config = dict(
    qk_norm=True,
    attn_scale=0.141,
    bias='none',
    parallel_block=False,
    init_std_qkv=0.0319,
    decay_fraction=0.924,
    final_lr_fraction=0.02,
    doc_mask=True,
)
MLP neurons of a small language model. Each row is named by its layer, matrix (down: output weights) and neuron, and shows model dimensions 144-239. Each number is 128 + 32 x the weight over its row's rms, rounded and kept within 0 to 255. Numbers have three digits each.
Before each neuron's rows, "raises" lists the tokens whose logits its output raises most directly, leaving later layers aside.

raises: "is ", "reasons", "=", "eda ", "ace"
L7.down3:096109100115134128106087097072089111142165160113136091129062100133159135088127096107089077153094105126146117096115159139184124160127127172076117180128127180078148147181175140168070145111146136096141123160094101149125122167154132124073077147123121111080177088165112140142057182168154198108

raises: "to ", "in ", "on ", "if ", "after "
L7.down434:158154130126132180133125113068140147125010111140082137146121127091125126099140124166060160147172130109155174141135105138134145084126097102079102151128066120109090122087187140107154082121101125092067039135157146140120134132144127122149170167154096152165193122096184202113107108160152061195

raises: "185", "186", "183", "188", "182"
L7.down2568:171214154133065134094116093127113116156166157119130135169110115106128127115069123114115116126122064133121181151139115079105091157144124197134128093113101137098050155125174116132085148100133131106139109159146111143129118126147153166087069100128137113091181148073127148142171164136132170163

raises: "it", "it ", "ally", "its", "ipur "
L7.down943:156112128117148088118157108129147191116139137101162145111126192099087127157145131115107125126134193161144167163101073085136074191130139145162134143140079149142196109122109085145136143094195180107145158100082147158153112103119087135097112157150169149137087156121130102135094113152129121115

raises: "after ", "before ", "since ", "following ", "followed "
L7.down1172:147119163143137097136125077142057129098150133135119149130106097148132119156114128147105159114132159140101184117134111145103084123182076099177061098142151177112125094165100118107138139119110099120150117127223152134140138169112125106150167109164165186111199137184120105142117098190100135080

raises: "rit", "round", "matches", "seconds", "party"
L7.down2564:154124125128142131089151120146092120079135120136107157136112165135166125085113087160109116112182149145123146133128143067112104109156076060139092094163151093180129179144165078096148139158104094160118130138133124119165148110113138143157222137113109113120111094123145136139063139159135122149

raises: "over", "over ", "power", "effect ", "office "
L7.down1772:148119082153106167119115116056077134109132119139136099102142140192105134116148121117103080194120148077127186142169106086118155127138118123110069133092134122127119130149153111082154130140107109053127117082133056106125103118179137086182096171104101132121115096198082139140138090089085184122

raises: "June ", "May ", "August ", "January ", "July "
L7.down2211:101122127106077158062114141099139146085110130147103096181085141139132122102159127121126161103098106099170160120121112146132146105077089154097128142141113131190060110137143134097148123108130162135078105182114178158164118144097046093144135131131080124113150166117200132163042147108146122167

raises: "may ", "appointed ", "content ", "appearance ", "like "
L7.down1887:125142122034159145109131074124172157112147121118152112096096026107095150156108163103132174148117044181133142111091110151145145132144158092094076101149145123124155121149183154170135184168102116125120192098132165149149136082094137105058123124110168098119150136137134041155139133163152070139

raises: "00", "02", "01", "79", "\n\n"
L7.down1416:081094141134107143124094117102127091092214153129165122175135179144125148175072165061147160080074155131130129117150117103177114127161094150143187087093094151093189134107169085143209144108126098084137135149125120113130094152091164122098091140132123103107146166126189087191099202115112136118

raises: "such ", "giving ", "like ", "proving ", "making "
L7.down1619:204102144118134122125100103140098105124170116161093121164119108162133129091119116126090154153103163088122135081131060138128132185096237109118173159130128159144088212082156060164157098115111181097144181131126113123119154125090157109156161143074156083173173164080164108101139164102107095101

raises: "to ", "being ", "about ", "around ", "towards "
L7.down1740:135142176106164098115097151085122148121037121106083120155145114072107143115152106099137146074144109103145196165082100139176098146090152132086135072107049121141095185165100107126140134129128154105124127176115115134155176118114165131154141113127116152129154141182104180132149093060064135212

raises: "ate ", "ure ", "ate", "ities", "ater "
L7.down871:070108111193177155092116121128116169168124137149140111138138128131181111104128153138175167116170163146123152131117078135164150158121120220124168141064137152179165149167144142124139106093121093152097134126100056121105087142146155129174107168065083157127079117117166124130077131087111144117